{"vocab_size": 4096, "norm": "rmsnorm", "init_std_up": 0.0253, "init_std_down": 0.00479, "lr_head": 0.00421, "warmup_steps": 352, "schedule": "wsd", "decay_shape": "linear", "batch_tokens": 32768, "seq_len": 512, "steps": 12238}
MLP neurons of a small language model. Each row is named by its layer, matrix (up: input weights; down: output weights) and neuron, and shows model dimensions 240-367. Each number is 128 + 24 x the weight over its row's rms, rounded and kept within 0 to 255. Numbers have three digits each.
After each neuron's rows, "fires after" lists the tokens most often just before its 100 highest values on Wikipedia text that the model never trained on. A number after a token or word is its count.

L7.up1397:197149091120105139133108125112117134159122118155113189117049092130127118150146113103106099151099113148136139157123151108099120153151147133129138121129117142170152069164142126124135122153143111146128121112162161138189140120096109093146110110123088116110160134092139161135095083103128145115133139111152157065120116114104135081106161163117118110132132103135115118134124086096099097115141
L7.down1397:127124104164125095134127119129148170143150128111114110110140133103163159112160141126169105169132150106126127141132137108119122146116149115106105140129096153135153145131090135124128117143104080123143103130134080172152135148138158135185122065136099108109108131091096102109194143131101108121117127112121141158142125120120139110169114120098120173124085172130111102077136107187124166133094
fires after: " |" 42, "." 21, "," 4

L7.up710:066107114173172129118141113101142100121131158138143108152112156136107124107098090173154167126138146124142118147153123101132148098142119130112078103150157112118155123141084096131137138150087111122110132110129110102142112147170085128128108132122140147144113167131090139153121129132094162141142128119132137206100201125130090115118131104101121109125108119120093159124143174141108134127114
L7.down710:158149103087132154109125100171143137129170109102136099156133117112129158132149121152112119116102108150123105107126174108125142158095114122127127112125118107159142157117150152117081161134128134113113137120063131114092156144114178155146194118132161095092121119125152137139102101158126117124138134146146116087133108163153152120119161130137118091137137128151117084198121093110123097157089
fires after: " " 45, " un" 8, " \"" 6, " '" 4, " S" 4

L7.up1165:152157088131116140164127118129129102118122122153130142113104110124138141126133111096130133122102132128161136110111146185138121117097126130171127132097122124167178145147146119140125099150068164114124144135151108118147119101120144110127107103101060120123119056133114122108149151130135103135088090146133163110125120094090153134109135150139119102132111171119098170146115135144099105120086
L7.down1165:097118177160159119121143139139130137164155126121119102126131134123150135141112195172148127096079116125143178162132142105120112120156125143119144141096101146153103123148174156130080140061126137171146154148120151118090135121162067151108104099098116152122106168140124118139100145108133126168151157173077121159155155138149130156162163158093139135163076142138129126095149145146157119105131
fires after: " " 41, " (" 20, "." 10

L7.up846:084127095141150116104126142137119104117155110144145083172133140137152100157105096146114129106134118122133088129126110105142127135156066102148108129133151102147136121139107131129163145094082100142151155134155140169147117130153123111088129153112131114135111116182120152143122116142150139086134114135131097157123112105099110088085142127132185115071079138152156155134083084169112163112129
L7.down846:126139128126097128139087117135184161141126158126077139115127085110121124089134133105105135149133138097130131150119133107109136130147196175148185129137092166103121170139066156106130121118152158113127125123115107097133098079093129076127161142156123146133160122127098147123085130115111149141143147104143118087133132118147194150096125063149120150143148126103120094154127141110109123150130
fires after: " the" 31, " " 25, " and" 10, " The" 6, " a" 4

L6.up1512:132143132110155159157155109137142114132128119123088143122106104161130130199106135128131119133104179125150149110139131112143120144113107115130133145141075176123198143176154139144132124088124129101139118157116151077144162118176140124150117150143140145130142139121105142108143126112142175133142113135124069154118108138124070102106151148136150117127132120142110111123108109160106125134109
L6.down1512:106117103142123101130083127105138153146112131117155145143156100110117118102168144130126135127159115145114102133149143151148126143121162141144100126135147100110110183137137094116166130128140120111075131082166091187099128088081132125111106112141100124143115129135117136152154105137110098095073147123125144152106112151139147159172135104151148130200151121104156099146147149115159147126144
fires after: "." 25, "\n\n" 20, " |\n" 12, "==" 8, "===" 4, ".\n\n" 4

L6.up92:131141145160119101133114097096111132144138126122156183094109120113135087150160134102132119185128121164155150160113108133140209125138133134136119128099141141153150165147095114140121152107120137172146128131122107148090107100131152114114126114120125132140146100165143097130098130094110122090110156133139119121156085115097121132073080113122122116142135157083110095137073088083096099133154
L6.down92:123108112126154157137115112117076139035155113110097137135115095151095150119137124131096107109111138100102131130144145127113076115187162153144119126138152123124070128136117140122149126136123099141048132161139084102111129172168148139120104156171112118132097126116096095121127124138145124141152121158137111155114150119110094145107168139123157157117141133148150099101164162127123135116108
fires after: "," 34, "5" 10, "9" 8, "6" 7, "0" 6, "7" 4

L6.up1005:174117165124142176169112140128136143104129086108178195120109112166134159179130115089122099133132151111128174139122125123120170141086155146128112131111170166125161158175141114136140127136136122130116126145150110098119176145152107129134102130132137180162151077125132141138139094094157171116125151134125116161130112090069132133113106139139124164134086143096122101141135101131105120109139
L6.down1005:135109144109090127072133147123123117122156146138104121093115085083095132076147104120122145126087096126118153142152110115127096138140126119146094129135127106118086099117094119106101121161143127134149079118121104137134104141114138132113109139102109090128086120133132102138134110111138121145148136120138081122147097121168171130120156108141128122147171130156125131098155154135152205142156
fires after: "," 31, " |" 19, "0" 4, " b" 4, ";" 4

L5.up339:139145127115122150109120096149128128135112114150132094162148135145107130130154147078109145143109146121115121145148117116195150125167123120128134130125082110113125096143135137143131104144135126139144107129136136173123109128120130129147175180176129130148162138169156109147156141137112153119179134118115145096105140108093089149122136149125102149092135121113103152135125166102126103103171
L5.down339:147125149137150104130114147120101101132145159136150181118120155107149122137121128194142128154142111178136193121111134122114160131123106124138100121136169155157106129134133091118167093136109159139134151141139112127149122133125124127130105082125118142092095110103071143128077171111141134118092127124116130154126099156180160137162127125124121127146122128131139085103151129155075146124127
fires after: ".\n\n" 30, "In" 12, "During" 5, "==\n" 5

L7.up290:103111141143181111086118098116112119127144124131134091141159144119112137131093113117127100123149147145143088163139076135103108159125122126169144112105151081140174135137123124102134108115110115136148104098166135147126133107150089120152119155136126124130124094169120096107138148138147148085159178150136119161110137143085083141076115108149127141103117141109136143115101101123082138127128
L7.down290:151161106157097126145098166125162124120097118121087137137130118147124105124148128121175155118123122129132180112142163116103118130110124142107108148149132152080128152149121118123146168153117170114121103132125126098133122136082179132142156127105121074142138138126150129142122108135125102151105080119121109106163125110173215102155125133143115071129145118123132116144137166085172098112129
fires after: " " 38, " d" 7, " a" 4, " to" 4

L7.up683:181166097134113127107174148124111154137152137143164130120107097147134160162148106132107112123081120100141165146135090120123183149130141126144107124089156139114142128138136161106156142130111091135135122189144089114200134141096138119137138105089130110154156147109153103131140091133080120121164100107146124101112117095123128159113179134112138123112152142149101150110100105113127132132159
L7.down683:120078177134164094130128125141120127121150154146133103143099134108141185132131100107138115158113118189121137166152112150119121154143115112138120128109130155136135134138154109124117154129129118107127121144114113166132106117108114122141139161124148137106128139112076123121092135133147111138142122155100131147130109175129145103135141092116165151123080135129081116177124143131132115090096
fires after: "." 38, "," 21, "-" 6, "er" 4

L5.up704:122144110124099127144123110116142176123106124119102115129090113177100146124142081100141142132105120148136100120126121138156140116119148140170105140106128118185127146134125132117105091124106109106143116135112140108144117126099156128145156174109113126120136134149107113109127102130148183120149110138128096101113081128159125171090111114134138066128103106113153117103134113137130110129081
L5.down704:152139152121134139136134153133111078107136108133137143088105135138151129071126121130156089125140154156141168072142125154110110151101107131159132120150142143032140104113123088122170190101149131111085106077120123165141130139106141135132125123147130122110136089149158113160136159130114091136126132106112189130140107126130172089164146118129127151154150121143129073155106129086144157151132
fires after: "==" 40, "===" 12, "\n\n" 8, "F" 4, "200" 4

L7.up1317:167138078147133167171127132100102093156153126129110141119148116145074110076144142163089105169120112120130144155123122148076096153133117106118112118111184100127140088135152117125128114188117070148137114150133104141142099119183140123122113169187112129129135129133159069171155129133140198147129114132110153173104162122142115084114141130114096122114125117122081123108133136133122142140090
L7.down1317:117104107135097116113115107110130112096103153148122148111104120150136164158125105094164089117111113173112122138145145132164095126076104167160151122118082152142132153111149121141111128129117121129103134115135132127096110124078118133123116123128092102107102115109149094151157126153180102103111131109159108125152109101136127169126174142125164146086153115104141154146135073124129129088132
fires after: " the" 25, " a" 8, "===" 7, " \"" 6, "|" 6

L8.up24:165120118145128139145089085117139099120184112125092142109102068141126140167134117116129109144103122108140106148134122131100148114073159137152153110150156149124153113150117125109154167111145122121121123138130121117171128092131085118091118089121124133117116140114099122152154141126134148130145121119119109094158143100142099122119125141153162070085124181088130141109104138140138112140133
L8.down24:120159117104115165107068115132166164142094126130126150129134106100122089107139177165102153147134187110143123162078104168124137106146147139122147149132125160090129135168085135142086142157110128118126136146117138124127099131133126102146123134107102161164156140187105135136110110128110128140120137093168098145100105122145121144116132106125110145169181117144084110163099137141127112171109
fires after: "." 58, "," 13

L8.up215:154153137116134125132099113117176106170176137148126148136117109133114167130132130117157141149125137104137128130136149159139172110110138092164089117132171124160128112122148132139129123136137119091109109103145141118124150156091129131121148134116120118128132073105107109164158141116110134139076120173142095153103135143128102157109111141130157088151113125114106113129126139103109130132167
L8.down215:119103157140179148121114148128089148149117155108149179089140103098148123124100149160116120155147162134131137120122159128143115109156132141090171145134089110119141151130135118143112166136118141148137166149152102121127127164152150144104098117107101156131176104151144119120118100118143148081137157152131151123163190126165129145159159115115127149144136132174111142144143137174112112146125
fires after: "." 46, " rep" 6, "p" 6

L6.up998:106120140153154160137155118094124054134109155119151093168153122156119157133095129159158137081108102108115134138130119131147072121125104111069121129168161119138132165134131099144113147149115128154111158144134124124138140157196108132134120152121142147124116173145098136145102117104088125104124107104131118151128185129117101105094103143145142103114084159162135155166099114146123119136148
L6.down998:124133136107120115134134144142137146148142119128114142090076119121148116111163119138106136139119140148143141106121136094111165148145169140160172129099114115155134150120104137142083130118118133142142074135108138125130142131061145117138163141151112100153143129151160157098072146154133133143154116095144105084144101111149185121126143139089077108182167079162176103183127123121145121141128
fires after: " " 37, " the" 8, " S" 6, "T" 4, " Mid" 4

L7.up936:164111147127129130126141132103121149115105133093171143124128096129098127160123142110095104160090110160126110114123127169111137134128097143133107125134137153190148107146110123120112121122120140121140097156152103053147124157142085159087105095086081116136122103162135129157117128113141134094112126137122092137157101063097152148126159142119155102109121139122145109158093093135147095104135
L7.down936:166104133117139141109147082174122106110132137139104183121164118137111138089126113160121141056124121132122141097150105096106106127076132148154157124126133141105092112143090134129139094121125099163096115139118112173132160132107132091155133123123155154132098178086087096092120126131116128101136108095141119148083132121147099097074092116145136096151137170116138064106121128123139199172122
fires after: " |" 33, "%" 5, "0" 5, "1" 5, " years" 4, " " 4

L8.up1358:180106131175137133108113096127072156091137126071158131123171131115153120108131143116106136156140153120121135096116093114125113124152122128150140127118122142136182131159070141128124142150113113076134106161164126123130124118086149129131137124104146114147159104129106130144107102096095127137101158109124093163114150101093137121153123107131101097091107129127129107119111115114153094137119
L8.down1358:128077135081065113155117146146119068107128132146097142136174105142140070090119148148125112064173133104114133125134106107099141128122137156112121135139125141124075121115126155125126125100123133115103119121110145155147126101142121123138162137160135138156100138115125098122152122134108137114125166120163132143123135106140044151143102110136138122093156104154138124105104104136121149141150
fires after: " " 50, " w" 6, " |" 5, " and" 4

L6.up603:089139132164136134143105089114134139128128106122164156086132090112145117144187114111113115104147177135111140130109127120128162131168130128085130125064160147099174146140140103116156123134118122121109120101122111107141142115133103074150147124112121134119113125092101141175147104147154150124192155127128144147120156086135084108101131125119103157129086148106116106134118096121095131120157
L6.down603:166132114111077131135140148113137101119090152149111161109103146129111119112092143127156149128112104139121138119150118144150117126091142099108139128157119139154119146116095148124114095134142124074175148128139122080067089070088124164132119138125121103139139151170162130118112104134108169159101125074157117118162122120121145104138127130174146126121163081124159141114117137083149124134169
fires after: "," 39, " and" 6, " which" 6, " was" 4

L6.up1261:133137096125144113161172146140153131145144159145122155115130121171115106120149131088113111141177165123150183123154089168135097138112088093133114124138100145142192122152162149119126128143105137150124123159128134140179125160130134132129144126101125109107138125158147122112164134136147137115142090116142151114115112119122126111116140134087154130163133117116129133113090114164140144107131
L6.down1261:096124141115098134125109101143161143148133152121132128085095080131149185125118092161118139151115140097126141111129116103158142131155131173127112134119132137100112123148100123142136134133140175118121111085109119152127082134115126089122136167117119116151113133139136120132125176144124122129140116104130092099138085152134169147154156153168127135182152114151168083137149154123153151128173
fires after: "-" 29, "==" 11, " (" 8, ".\n\n" 7, "." 4

L8.up408:154118112155129154148071118087151121176149153112172118118103114125121140129181119119188127123139113121119131115129112141120173117133117114149134128126150130115192113162104102086150152148091113133151106101127118131124142126132092142121112080134131101101158111151140097144149112113110087115147141139162108127127132111121121140074102126124113138133135114137120085135113132109142150120122
L8.down408:113075107124132126116151096135099136099113104153095144196123138133157142087109121115111093118098129115122145139152134113155122107153105152157127127134139081137123100121115143118091088146152127101074160123103161130174116141135176114105127140117113131166126136094132149090110129120136142134087104142144169138131144141121075132179137118133131124072182113165115138123130126127124143140142
fires after: "," 53, "." 13, ":" 4

L7.up682:125143150127161063115136126120115098125103082161143153151146184170127145144101137150116115103117131135132109094155136157132131166120103141133146122147128118110172113133171087129119113161095157119137129129097109136164175139135158119161109121131117131117129127149090089133108102150106105095087117110104127163109181134121115119149128127113103084114063155127107107135108068118174091125160
L7.down682:163119131135132188178183138148103130128105168143112138086113113104114109182127108106145154124117122141128145137104112146138124137131153112176113118110109124136124152146093117109109113147133094178129128117127119126065104104130128144118104132134146085135135124125147141076103126137085162147121105145173107094142098106118106163133109147154145147183172097148131078125178131105090108140101
fires after: " the" 17, " (" 13, " in" 12, " a" 10, " " 7, " to" 4

L6.up180:115116115136125122121105099089106095117166124122140135118133118128154113110185144080141096130142180152127116159138124120127123123140121178101134128132150112117250116172146115138154111164143137142128107141174130087145139125159096099145123131134138119117126111142141113118144114131123173113156147138149133155135175120149124085065104110084130099119119144088136093114109101119112147126150
L6.down180:151173138107157131089157120151113167115076153126090116124149161107091120145124125103114130124100105124118148142125125129166136135162149113165145129112146147129078142153114108116140125126141132135122141109113145146082115136100114147091133122114138127150110155158129142125124124128134102127147131102119092124108086099124161111127131140161173122103186093128148158142144143106148110111130
fires after: "," 57, "." 26

L7.up817:129141084120142170087138105108169163144121163153147136151146085148085127125137126100128100158123113127133125110139108114219189118160154140116130124103175159136121137169116138127133146136162114169128109134132144099121144097125099122126177153127159122146160119150156088153156137133137145105127156117131100103173095098139112101092106117073134144086149129161142158159118129098110114120097
L7.down817:114111152141124101142121142125157122124138123130128135084115138113154143108096098147182094130154075152140124140119096101106127096090148208166111142108134136126113132132130107093126104113117140113129116108156128109116140107126152126118106121125130125140128096166123106105092141129130098182113108083125123175123066091139132149155131091158096158161126097114145115154147149141140165115131
fires after: "," 20, "." 19, ".\n\n" 8, "==\n" 5, ".\"" 4

L5.up534:149093125187135114152112111126102120087168122125111161117130128140142127145103108101132127158092181149147125145119113117135113111080096101104132134104156099124160126139099131133126126097114146119129112145163116098123165150158130091167082129134064110146105094118113147112106135119124100114092158152111166154110106144108148153081117141116139125166104149114147107119090101159105119121106
L5.down534:115166151084155126119164142122133133172114138142140085143117123100105130092107137189108115111128090120115142130115154121130133106160125154139099116134131133146079135134134104128156106146128125135136143088125158155159116129149135155134121107119155199121102097074107129147090114148139121143148140113125116153117140126164098108175124136134155156125136136117140158096144123174148161113145
fires after: " |" 43, " " 5, " re" 4, " dis" 4

L8.up768:113144113155110165144087117116137158115172126101171101131130096106151119133177108118122121132148146119130115146116098075156116131118141118123108122122112161126172170161111143141123162137132103143121132136154129116106160178139097147159123100105120093113159121083119129129106090101118188090167133143129115130098147107103068134081147145128122101125109118137143101130110089137135136153152
L8.down768:140090134081105067049164156145096117124134172140100102131123095123102109135171098158115153108134129118126161130116117153095106146154092113115105125128124114139130157082105120146091170130131108098141109109144136076174099083105137161133152123125127140104121146159142122128121150126128135131107136088116111149125105112136164119114126099137136136083147081165120123133064114105116160120183
fires after: "," 40, " and" 10, "." 5, " to" 4

L6.up114:134093096148167154129149110103155079128122144133122142119143117165140134101079135081137130107152134155130151157125091132134115102150117146121116133142159103083149114139152089141134176124111117196129098107169127105109155128145113099107166125139141166138129112188121114160145144128139151109151125142138111113137102105118077124088098121101136136119108124103133125157093127133132145119109
L6.down114:136115135109093139172147106100114122149134148136111178110116138131119135103109110167115133090079131093121127138124146101148099133115146125139127145093130161124108117143135131099123063155143127111168106108146126128130104132102128119154104114129111107146163153118157143121126108117124123155116142148154119163164083129144156162123167162149128094149178116147138159109137130122166157150114
fires after: ".\n\n" 25, "." 16, "-" 13, "," 8, " \"" 6, " |" 5

L6.up1142:111075127133149160149151098122111078104121119121110119182122139150129109127126105099128133090133149106123097161142097206108087103091081122128119118130117125112224168156135100118148142149128064149144118102135109137121136144166130099135134159130111136116138091151136128147142114131137153155158143151124132149075156132171088095103116102123144113138108127076111099112121078132096123127128
L6.down1142:180143157115062120114083100130141123123127148140147143115123142106142125135115108110140171143110130145101118139139162057162152183116141133140110131123168144130095122086112147121078116142149175125124150146116154127142096110094148147129178116137085119171116141106173070135113118098143077113144154125143088127125097141145134127153091124103114107103199109146130119114123114084110152156110
fires after: " |" 20, ".\n\n" 16, " " 15, " \"" 8, " |\n\n" 4, "==\n" 4

L6.up1370:162143099142134121151128142092110107130163144133157164115140127080131143103142115109130133126149142095158111114132138185101126111093101115084140121126113064145163129163145102121123107155111164105124127172121092123113140134121141144130132102104131110093146066129129102116152134126139104105100107151129156130155167146142132126140123140123103058110106120110116129159138111151107138137085
L6.down1370:061098138146186165128118118106148127132128128119116140150140114134142094110095146137144123111107121139122125162135129094140148108135093175153148127127108108150119082112121092124116145126116135131127158135126111145177097137146130108127142088110108145163107145086095142136103145124114139163128121141109111148134168137112131136113173126125156149133124160147130163112122135174153122126152
fires after: " (" 49, "1" 5, "0" 4

L7.up1145:205141102135144115156124142105111113120129131147087112120098155153124116133102110103154082175080092123156066095127131182110163137080113118124152122144138135143152090138102108111126170169141151135144101117117142104130123174138186118123091153130115167142170064104157132116102116150115109139152110111137177128122156090127103148134102140134107087109145134107134171164097134089091097136135
L7.down1145:127111148108114123133142150126094130149144150111148146093134104095135193139122109148126114091123102172109142100111127170117175129157129141102089116132082129157130127130152145125116105145120147156109134130115125101179118168115106153147118099137139113120104191132135112139139140118114152118149102127121112108151101154141109155140106141096164115088101119156157114060114081169203124137083
fires after: " in" 40, " the" 12

L5.up1496:175165106133111145125145137087113138163143139126111137137145092165095138113117135127160100147106127134143174115143097175136119112094082110138120127125114122108139142156170105125126162150118111157112124138133104073142158160110144149123139118113171123106111150162139102143175135118100102131098069112135118111103146089137126139095145132108178093112104135116156168087083130133139143112128
L5.down1496:172124138156158147125121153126147137113131141120134137096087116104133149093106112119168158117125134115135141159139129089135095120188109157151119129126091164110099116150140151119122094084146151119179129127115165141144135118099137140106156138101108128164133134129086155131043146133151121156161161147096135162131128143078103111098176173134103179143114131134123082138106151136131164138135
fires after: "-" 23, "==" 19, " |" 11, "." 11, "|" 10, ":" 4

L6.up1131:108099106148116138102126096079117124126095130121117143121133114130169135103165153131151101159136133132128136152145146107142205118146158154122146141098146162133198129162156154137134100136135120156120170132153153154127143108113109138138124101138115117116128105158152102142100124119121127122132129132157113170187125108156137128094135120130100110139145135111101114142125148099128113123140
L6.down1131:127127124119150168132120150154095124101137110168133105113114122128097128141108116088113152123084114096116168165181124114133094134163141121165070128113128099099062112130116087105123097137153095144108129095116143111118134143140153117109120172134136148155119134134137152110135128123120120140143088133108097088137117127072101111094150177093147127127129119143139135120196127111115167109148
fires after: "," 32, "." 15, "The" 5

L7.up834:134133135175130087084112093128126089103107127115174116125138111144133107174111124161137108129134135118161128163136114119159107108140114130115099132122137103108186152163133130133126086150123086152127089134172134152135118122120113091100117123157087131120071134127103104151167132136096150091143150140117157161106138144127094123088155124146152136114109147072132150148105119139132108127130
L7.down834:162115140084131192122095102086121166179149139114114108153096120115134113100154131136128138133103148108107114159122141112115114096121124157106109150114136140151148111099094107107168117121133164100124099081134150101126112144153141129131151146125141148101105158135133167136082127128127107182094113109144096109137089139137152138152095110174144128075156096137113093166142152146164145113097
fires after: " " 64

L6.up1402:174144157124139184166166141110190133127138115107167173129104102108149124128124097112139143147115129133137127130110116125138194141136130158113133130135140183115153121144155149136134190130108116178139137153100172144196147151139079109117128134100136083115148137160139129117140109107094109115135130115155152086122072074134136143111107139128146124125090168137127122115068136113182119123163
L6.down1402:116115113132093127117148137168135133128136125138144147107157107107109148108112106158097089092117112116127170113140143126153103145157102120130102106121123098144101128135123101116126080161116166082091136105115118139136140154157153122134145112153138132081087087097126107099125125103150135150158091149115125164134140130149075118123152151124135114153139087137116124109182101165135145127132
fires after: "," 21, "." 19, "%" 6, "5" 4

L7.up159:137107121112122136146185174114110118080115095173084120134137119118135144104137075126128102131147113114146114116145085160117111169081139113088119114153116148156125123141112096145136156093110114142127111067128104182138140134122155148180115119107141144085138101132130145115083096137111119121158165126129126161112120108165092151126100151101133141102130102127143083153094107132093110125136
L7.down159:161135166133151115137082152175113098174119181124138130105100114123159135118153144147107166174098161123111116090097130143133192104108103120107157123106105095147145119099141145111143119151111150108134124177100125126111112147132077170154094134170111105146066107136131118154151131124140104147125073130124147133118142137154156127134124118155115124128094148138115145111124143130146117089104
fires after: " in" 49, " the" 12, "," 6, "In" 5, " In" 4

L6.up1331:120168089086137155111118097116163115129145130148126150120144115154121119114153130126113124135107119088161119127100101084172147138141121116125161133124109101095137106143149124128116103154141118130144121109118125146145119134133115121144154126132161140144166096171136109147153138113096170092177161127164142126139148095109081094095143126143113090108152144148119160142110125121134139125134
L6.down1331:121116157163107078166134157112131122163137135129141111100091144120161139128106113138139122127139108148114148130136105164129100150151131129125087128101138107142123152135127109118138111100146186089134136128130134102125127175147127120084108132138125093102106143130124136102102141172148091133120094126106116177145120119156186152179123170142118149129109096113136081129143118164131127112122
fires after: ".\n\n" 51, "." 13

L8.up816:125080142155127124112094145145099148139138093095132154156137127127108140158124104164162086087102105163096110109142129142124117147133105125112165142109139134126130135098147155083133120122121124103120120094154105124129147161080096090157138191081092127038136175172123129124105092136098131115135076101154143138138137141156143103117149146167107090103160123077105142128103160108106174129101
L8.down816:111153095142138154167167123110141107144107139137144121100095122139124097114123157134073156172144129095140143123116170107120121129132138140128068139122111121124155107173127118136075136113104170154156177153137162142144095111142113121129163087164138113147114122068137184129136133120145121095108113151084106083102123102141139175172100115113134152130140165171144117132164120147170086116169
fires after: " the" 32, "reme" 5, " Sup" 5, " The" 4, " an" 4, " a" 4

L7.up906:105145124132174149108148107102116113158117158109147145109105116126153082130081110139127149140140117147137127139107105117126094112194058087083125128148096089122114098171158164142133123121110097155107094166123139151167141171180099110089117177115124140142115128129137133136137128153124135112119121149134118116090177135082103097104138130137137087153133148127096123137103141116093127113074
L7.down906:134124104139144137116108125104126096086144095114119118149098131132159059109123134120107078141160101076142131131143146119124105152115113118139149122111149154143137135106114115135134126168116157136135125146138142154137093124163178144106144120119131112137148075093123148109131137109181116157110122145146127147143106124130104140088106085102109140098146134157121138124170120153156137122115
fires after: " " 41, " \"" 16, " (" 8, " S" 4

L7.up933:144124103203133121112147143098101060136150137138173163168160121150127141142084139138127118102133134124133128129120108115128093135125112123103093129152106087080124107135135110132126125147084112168107124113142139108135159136123119125124091172123133121155119105154114099166156144175100137122094120123110168197138167134129090104108134125122156116092075134145116165107114107139120123130102
L7.down933:115106129079097119130147109104139158099113137116086115110098102098119150093153139151129091106155123138122124107135119135118164121155168172164122135101113128156133133115105173134141160102152163083096069124089121122124124131095135111145155152135118088132117133115192096130119132150134140154171114112142095111123101117152126136140120075151150121122172068152151096153149127104130162140110
fires after: " " 34, " \"" 27, " (" 27

L7.up739:143095157179147132130126133092107132125146139150127092139091112101094136100107131109126165152115121090125101151139109138127128141112075124114140111138148088121193109167143122134136128154114076111144126130180156135099115154141125166120082132094139148151151111087127133092118088128121107129102113156130099168082176100123096117132130150131136145090067103130139101145149128105098114108120
L7.down739:111144132103141116160121161134103111128088108110139137137171173162195082140114106137135107089149112114129161131142116143104098168180131153112096129140121160114136120097098114120156132147134141151094140148131115109166157147116136105164167115148125115095085143133144140121133147134131129117105115122129129178165142150123129113165114096115104087132146151157105181177096147155165154152139
fires after: " " 46, " D" 7, " (" 4, " M" 4

L6.up665:170094135112110153102136102116153095127098133142135169109120108110127142087130161121122116191123144095131117148126120121162177104130160136109136129118148152125181133150096152128128166161119092112123132096128152112113083120108122079106147139104128078133121083166108055121136115130089143145187160126157119147156162124139106135101135126119134124128131143128114134099157170124119151155154
L6.down665:114121131131136151118115166148119175091180100126126140167120159140113121144142145144141167165103057079132126140148129123103128133144126123137079138133147139114095096177133111109115111125149138153170117134128097092151154129110132144127090108141138206131139120148111120161104126106126120126115162114129112131119078104128120114153119124091087117111154111188163123129158145105153152118094
fires after: "," 46, "1" 5, "5" 4

L6.up768:180129097168083105161096133090087125136101115118143174124086130121131130121092114107141111120112150127140123140148127122097117117109149126116100138108120148150121150152118109092148134147099109121146140143179144105131118114166126111112126119109045117136113091123096138137134095122118121169127151119127151155107137107099112124149136150155146079148098130137101116133110167135136096185119
L6.down768:124116163135154106103130175153120132149163162160110116127138125120103112118133150146102159125084103128126117106157125107193155125177088131111134120141101131088111118120155109141142118144129139159155102086116139155142111113139100177108134166158188150127120134143161087145095166177088149107137103159084121126147145145186170123100145147126142145107137111127138163113151129115142181104106
fires after: " |" 49, " " 21, "3" 5, "1" 4, "–" 4

L8.up439:124141056128143099124138085114153087118140145172149114134150115129142131107098115141108137183103149133163130142140082151149144132102124131116129121093164107077166135161125136115163145179123094125116117110119127146142127146113180103132142117131151124139122114142126134127134145163117108102125169116154131123109139128106058135095142101082110135137146145155079147170095083109106144137160
L8.down439:155094170155108111119132130089168106084124087125123181097099143130141086121159122108124114149136139113111109120147145086089189148133139134111153146109157108130151119097062109106141148128124143118107118137166091117084103100138098159129074110123127167126141170161154118115113160062135146172151105166073104151121129076136123123108125126147107157145122121133154120100153131127151143108104
fires after: "." 42, "," 7, ".\n\n" 6, " In" 4

L7.up876:161133119134097122099138135121172129154133144127074145125151115139128168150209124148136138110041127119116131135153123119107108122134162155122150129132140183103102105102125086127168139114114131126076101105138098148141103095110115136156129149158145169087120102126142142132143123083091142136099090156129151105145189129098141111129150084151170136127090130142128111141128177116118123143101
L7.down876:100126169132138132141082132126120133154130126122113158110107128138159064097094143098171139164169111130115161176116109126166142134170076109125121120118116139144114147123109146119093132143131146100160165132117159132139149132165161133126146084089151102130123135114124147131128125174112116133162157120119126145124107112170127170120110168094089105181126114097102175117139085126155114116153
fires after: "." 37, " beh" 5, "0" 5, "-" 5

L8.up17:100110105160083114117168113108090096136128123136113129164130115116111142113125116159113086157118121206146096124152134156143122153144121105154136117136156096157115136094173114112163161109122048112103143086146119176116122129160126129152143186133100140134093159175129128145110141159134192114146079127135134128104122149119128093086149102135128141077105141120131106130093113109115153159108
L8.down17:140151101156137134118090117125125142149158137128138145143111105119186136140177135089132129125090111131139164123116086116122149123123119162156106135122116157112125118149086147154134138110121169151152119163114075114123100108118109141100134082123161130130099125118121136127143132137144101137134150114140107103154102092123143143145111152130156136116153161092160135139127123146148123090171
fires after: " the" 38, "|" 9, " The" 8, " an" 4, " as" 4

L7.up704:152106093132093159138106070069122124114103124123150166120097104098164182131140112081161120079116162099149133182125125110156169129084137167129150139106155162128191167141123116137156112148129102105139148127152109127148142112145108114126133129099112139134145093093080146111143118103134104116141181119141138110125154106138059138103113144117125110109121166130117161107137136115104116107129
L7.down704:143089164156098128106123145145144104115152104127115119134110130132093134107122134108114094185082121134127078128116136098149144121115077159113088120111106094128081120161112103111122119158101110131126135149121156143156076119079101143118132119141118123116102126118155062138140142154124135150134106098128155102136146150166168135124123156135157150106149133116126154093127108111141117148139
fires after: "," 37, " was" 17